config.toml
num_key_value_heads = 10
vocab_size = 2941
hidden_act = "gelu"
norm_eps = 1e-05
parallel_block = false
init_std_up = 0.0206
init_std_down = 0.0206
lr_head = 0.00813
final_lr_fraction = 0.0
MLP neurons of a small language model. Each row is named by its layer, matrix (up: input weights) and neuron, and shows model dimensions 64-127. Each number is 128 + 32 x the weight over its row's rms, rounded and kept within 0 to 255.
After each neuron's rows, "fires on" lists the tokens most often at its 100 highest values on Wikipedia text that the model never trained on.

L7.up11 [124 197 179 106  69 127 180 135 112 128 108 119 146 112 152 117 123  99 177 103 162 101 164 162 166 150 119 153 134 123 120 120  88 179  97 116 121  90 197 200 110 127 157 125  92 151  72 107 111 131 112  89 177  98 140 125  78 129  94 139 180 128 127 110]
fires on: "es", "c", "s", "ers", "is", "men"

L9.up501 [167 156  88 116 144 113 143 134 154 127 137  63 115 121  93 129  88 140 108 135 138 141 160  93 109 121  65 158  89 172  95 124 138 112 155 145 155 178 127  74  80 122 142 108 138  95 140 108  92 124 160 191  98 140 199 155  90 109 106 135 170 215  94 164]
fires on: " ", " d", " Al", " Port", " al"

L10.up130 [159 107 104 175 118 108 131  97 104 119 168  95  90 117  76 106  55 135  89 175 112  60 189  82  60 144  96 148 172 186 138 160 153 157 172 125 139  79 167 130 115 107 136  76 108 141 158  99  60 121 160 151 135  98 128 128 123 163 113  80 122 162  89 166]
fires on: " ", "\n", " |\n", " \""

L6.up859 [ 93 157 124 116  71 179  93 124 168  86 145  58  80 153 150 210  96 182 127 146 111 186  97 106 107 104  95 127 151 152 197 110 174 117 200  62 126 104  91 150 152 134 108 171  69  95 117 122 128 142 156 187 157 177 171 107 110 143  68 117  99  62  95 141]
fires on: "im", "erv", "iz", " The"

L4.up669 [131 141 131 206 191 130 124 145 121 127  77 148 130 132 134 209 113 124 123 145 121  82  75 126  61 103 119 175 175 148 130 165 101 102 132  84 157 172 164 100 167  73  94 121 102 124 121 103 115 203 117 116 122 173 114 152 161 133 143 167 144 112  75 100]
fires on: "it", "im", "id", "h", "sh"

L4.up314 [116  95 167 126 172 185  99 136 107 106 114 172 143 126 163  98 116 146 172 119  73 137 155  89  90 133 164 149 106 100 143 124 150 152 147 133 146 133  99 181 151 148 187 131  73 109 160 136  70 181 127  87 121  99 147 159 152 143 121 125 122 149  94 164]
fires on: ".\n\n", ").\n\n"

L6.up729 [135 160 144  85 203 147 171 117 162 102 149 115 102 144 132 163 124  93  93 128 118 175 111 165 134 126 210 106  61 125 105 107  73  92 106  97 176 130 168 146 107 162  96 169 112 172 123 143 111 120 137  69 115 156 124 139 118 194 105 159  85 188 106 173]
fires on: " ne", "w", " ac", "ec", "e", " h"

L5.up689 [144 174 149 149 125  99 112 163 105 137  94 173 100 164 127 131 143  87 136 110  96 127 115 130 121 125 102 150 104 124 105 122 143 120 166  94 197 178  45 145 144 129 156 125 152  82 163 126 111 141 146 153 104 166 190 124 139 125 122  91 187 146  88  97]
fires on: ".\n\n", ").\n\n"

L7.up162 [129 138 140 155  82 148 157 109 108 152 107  78 115 163 141 151 183 173 142  99 105 169 108 167 166 123 155 121 150 118 152  73 115 164 152  92 116  93  72 140 133  94  82 122 158 129 126 103  78 113 158  98 190 111 124 133 111 140 121 136 110 157 109 219]
fires on: " of", " from", "an", "ing"

L7.up256 [112  52 132 159 106 157 112 202 123 161 165  75 107 122 195 143 113  70  92 146 155 121  86 156  73 155 112 152 167 150 178 123 141 105 161 114 153 148 156  94 137  98 127 117  68  65 121 104  85 139 128 124 154 143 136 194 108 151 117  88  70 109 106 115]
fires on: " ", "im"

L6.up797 [124 169  90 147 117 125 148  97 108 115  61 162 169  97 117  86  72  88 173  65 166 112  79 119 122 177 168 131 130 115  82 143 176  98 141  71 147 119 135  80 157 156 129 155 146 122 119 134 139 113 156 148 108 146 154 134  68 104 156 145 144 113  75 119]
fires on: "h", "-", "at", "et", "ust"

L5.up853 [177 149 132 102 103 152 104 166 139 214 134  92 109  79 162  84 130 109 134  89 135 101  54 141 149  79 151 134 155 159 165  52 148 146 181 155  64 100  95 102 102  97 104  90 154 151 124 110 116  88 158  90 118 139 103 107  74 149 105 124 114 119  66 137]
fires on: " in", " ent", "ing"

L6.up226 [148 128 123 136  85 153 184 111  90 168 107 148  85 189 128 116 179 120  92 106  73 109 129 142 133 153 116 137 129 127  94 141  80 117 177 135 131 142 141 122 150  60 171 172 188 119 135 156  95 115 128 139 132 146 151 129 147 156 138  89 105 115 143  96]
fires on: " Ch", " V", " X", " W", " Z"

L4.up412 [108 108 157 116 125 136 117 114 124  96  87 114 143 142 141  92 102 162 134 131 191 110 110 112 131 162 153 152 147 119  63 110 105 146 147 113 171 107  55 166  98 133 161 122  63 110 143 146 127 155  46 167 123 134 154 138 109 112 101 105 142 140 111 134]
fires on: ".\n\n"

L5.up707 [140 141 141 206 135 133 128  87 135 138 105 151 120 201 198 126 124 172  68  99  91 147 158 124 139 102 157 171 157 114 116 141 128 150 149  75 180 122  85 134 144 121 237 132  87  75 146 154 138 128 109 170 114 113 197 168 100 107 120 114 169 152 137 106]
fires on: ".\n\n"

L5.up207 [105 110  99 180  85 126  98 131 147  86  85 131 106  92 196 100  97 108 110 150 110 169 136 158 147 134 133 155  92 172 107 112  80 194 138 140 131 129  71 135 167 129 141 157 161  99 147 160 111 144 152 151 114 129  82 153 151  57 103 159 143 172 123 164]
fires on: ".\n\n"

L5.up771 [142  89  94 150 121 130  82 120  82 111 126  96 109  85 164 134  82 112 178 141  94  76 151 164  75 130 101 151 184 129  78 150 138 134 166 121 173  61 107 149 167 175 163 105 137  88 145 107 142 127 127 167 118 105 127 127 131  88 155 161 162 204 157 174]
fires on: ".\n\n", "it", " |\n\n", ".\"\n\n"

L6.up773 [120 145 170 121 134 126 167 144 172 175 131 143 143 171  48 157 158 154 126 146 105 133 121 162 129 125 124  67 133 133 167 139 163 106 193 173 116 111 148 134 131  72 147 129  88 108  74 136 169 126  82 112  96 115 152 189 130 152 147 114 182 138  83  95]
fires on: " of", "sp", "ol", "qu", "c", "b"

L4.up365 [107 192 124 123 190  77  98 157 114 119 153 177 169 113 114 139 176 102 126   3  97 162 144 177 176 136 172 136 132 101 128 130 102  67  97  92 154  92 172 104 116 103  92 105 106 167 102  75 128 157  83 162  92 145 179 170  95  83 105 173 177 171  72 146]
fires on: "h", "her", " h", "a", "en", "er"

L9.up279 [186 126 121  37  98 116 142 133 129 151 126 154 116 107 124 138 130 107 179 163 118 103 142  99 158 152  73  93 118 147 147 127  80  65 134 157 143  87 149 111 181 138 172 111 139 194 100 144 147  82 113 158 123 112 139 123  88 140 141 133 175 140  94  69]
fires on: " c", ".", " me", ":", " an", " s"

L10.up522 [131 119 135  91 143 118 144 142 111 128 137 189 100 118 124 155 118  94 139 126  22 153  75 100  92 165 147 166  75 108 103  89 111 132  76 139 135 148 120 105 130 118 104 101 134 111 181 134 119  73 117  96 155 122 132 162  69 156 184 152 110 157 102 158]
fires on: " G", " b", "e", " Ge", " I", " ne"

L6.up3 [124  87 105 131 131 147 101 134 138 133 153 129 131 136 128 140 108 130 149 134 141  69 125 134 146  86 169 124 145 140 222 118  92 139 166 143 110 134 126 176  68 127 120 140 122 129 115 117 120 160 195 153 103 138 183 204 108 157 135  70  83  71  72  92]
fires on: "s", "S", " –", " ", " im"

L5.up685 [142 141 115 160 110 136  77 122 142  38 102  89 140 161 153 142 177 141 135 115 136 151 179 134 140 114 125 163  64 122 139  93 138 171 135 138 188 144 100 105 135  98 152 100 124 166 160 111 107 143 166 152 148 112 136 181 111 138 151  92 156 180  85 134]
fires on: ".\n\n", ").\n\n"

L10.up291 [ 86  74 129 148 102 119 131 143 238  74 159 106 195 166 104 106 123 161 136 150 122  86 169  97  88 128 124 137 137 148 130 115 128 194 163 121 135 110 100 115 166 136 176 135 124 173 181 109  81  90 139  88 135 149 129 108 103 148 110 135 102 164 120 138]
fires on: " ", " dep", "F", " f", " Ear", "\n"

L4.up647 [123 159 136 167 114 126 159 121 130 167 115 126 151 141 136 162 186 108 147 149 101 114 143 115 188 134 119  98 175  85 129 103 146  63 208 140  89 178 123 133 164 126 137 101 143 181 217 119 156  91  99  88 153 148 159 131 147  98 177 157 102 163  91  99]
fires on: "m", "ch", "l", "hem", "cl", "ells"

L6.up431 [183 128 115  89 128  54 119 119 118  74 139  88 166  93 130 119 120 186 176  64 103 111 175 182 108 160 145  80 172  94  83 108 107 133 110 130 120 122 116 162 120 136 145 143 106 160 115 138 145 195 114 151 115 110 123 135 103 156 122 150 170 144 182  89]
fires on: "y", "–", "ic", "c", " r", "op"

L4.up591 [102 141 142 143 118 127 155 177 126 137 131 148 157 170 167 188 104 178 111 113  83 114 147 134 146 146 165  87  58  98 145 122 160 104 118 127 126 168 120 198 151  83 164  83  87  93 121  88 117 161 102 107  51  79 155 107 120 192 172 125 124 122  81  66]
fires on: "s", " of", "ol", "ag", "ell", "ic"

L9.up62 [177 158  81  86  71 135 132 124 145 153 109  99 167 107 101  94  92 121 160  79 105 148 119 170 142 131 193 133 131  97  65 101  80 124  96 105  82  74 160 137 107 125 113 120 146 160 160  36 123  80 107 145  98 180 151  95 120 104 127 106 215 112 140 123]
fires on: " in", "c", "h"

L7.up665 [136  78 158  75  61 178 129 107  91 136 103 149 115 174 123 119 182  90 134 136 150  85 128 131 127 139  92 115 111 133 133 123 138 120 128 157 120  93 153  62 121  88 224 127 141  88 107 166 147 150 177 116 140 181 106  93 152 141 102 143 135 175 110 105]
fires on: " X", " V", "V", " vis", "ell", " z"

L5.up72 [107 123 128  86 123 159  99 106 149 142 133 161  72 110 145 166 115 177 159 141 167 126 131 131 116 148 136 108  92 152 163 137 138 142  73 188 122 183 143 162 111 101 163 124 139  78 134 132  58 123 130 158  81 131 110 133  97 134  89 139 179 151 114  88]
fires on: ".\n\n", ".", " ("

L10.up363 [ 78 121 149 126  43 170 130 137 111 148 145  94  69  75 136 171  92 125 179  82 146 144 164 120  99 150 137 134 163 138 147 133 116 126  78 135 158 172 121 155 172 192 173 138 128 121 122 148 103 138 168  90 119 148  77 114 138  82 102 141 138 133 215 101]
fires on: " (", " w", " B", " W", " P", "–"

L4.up74 [155 130 106 168 147  90  92 162 172 125  75 111 140 114 137 106  70 151 130 151 115 139 106 125 171 134 156 144 146 122 158 186 132 178 142 159 114 116 104 142 127 117 128 124 110  89  87 143  76  77 131 112 127 106 141 123 178 152 100 109 130 154  84 145]
fires on: " and", ",", "m", " ", " &"

L7.up448 [110 103 122 161 165 136  77  53 138  98  80 143 147 134 170 131  58 120 132 123 124 155 102 137 121 159  92  77 150 120 114 190 145 145 114 112 116 127  73 150  92 111 137 169 125 126  75 136 109  73 116 125 103 134 155 119 107 111 107 181 123 176 144 142]
fires on: ",", " |", " (", " and", " has"

L5.up162 [139 158 186 130 113 110 137 157  80 105  95 118  82  61 112 124 159 134  56 111 104 114 110 139 109  85 140 162  75 137 108 155 124 129 139 119 148 156  78 114 138 154 104 144  81 103 193 148  97 104 142 100 112 123  88 140  98 111 168 121  85  64 174 115]
fires on: "5", " dist", "he", "d", "2", " there"

L7.up576 [106 153 124 110 121 143 154 105 156 128  47 146 164 161  94 105 112 133 226 131 147 145  96  79 159 115 160 143 138 174 133  93 108 112 123 126 113 107 155  98  98 149  65 165 144 129 143  72 104 128 159 128 115 112 115 126  70 147 159 109 139 116 119 183]
fires on: "h", "ph", "ard", "hem"

L9.up10 [150 131 117  95 166 161 153 136 189  80 116 102 133 129 152  99  70 128 144 167 134 191 155  95 115  68 108 109  79 106 165  93 124 138 158 165 170 101 152 104 141 160 122 115 125 141  74 175  64 145  95 105 131 110 156 159 116 142 103 115 132 167  75 122]
fires on: "in", ",", " (", " m", "m", " Atl"

L4.up461 [130 136 147 179 170  77  97  97 115 177 165 122 182  55 110 111 125 129 103 118 127 123 153 119 154  81 147 120  96 101 189 114 138  91 176 105  98  88 165 124 146 178 139  88 122 140 161 105 113  92  84  42 151 130  96 100  93 103 122 138  94 128 105  83]
fires on: " =\n\n", "l", "m", "ale", "o", "s"

L5.up353 [153  92 145 134  80  95 103 176 113 147 108 128 114 121 163 178 115 179 121 145 123 108 148  65 166 130  86 132 110 159 149  89 113 103 127 100  76 159  89  64  92 128 115 162 134  90  88 153  78 192 123  94 163  92 100 172 170 172  73 190 128 149 129 154]
fires on: "u", "),", "ay", " with", "g", ":"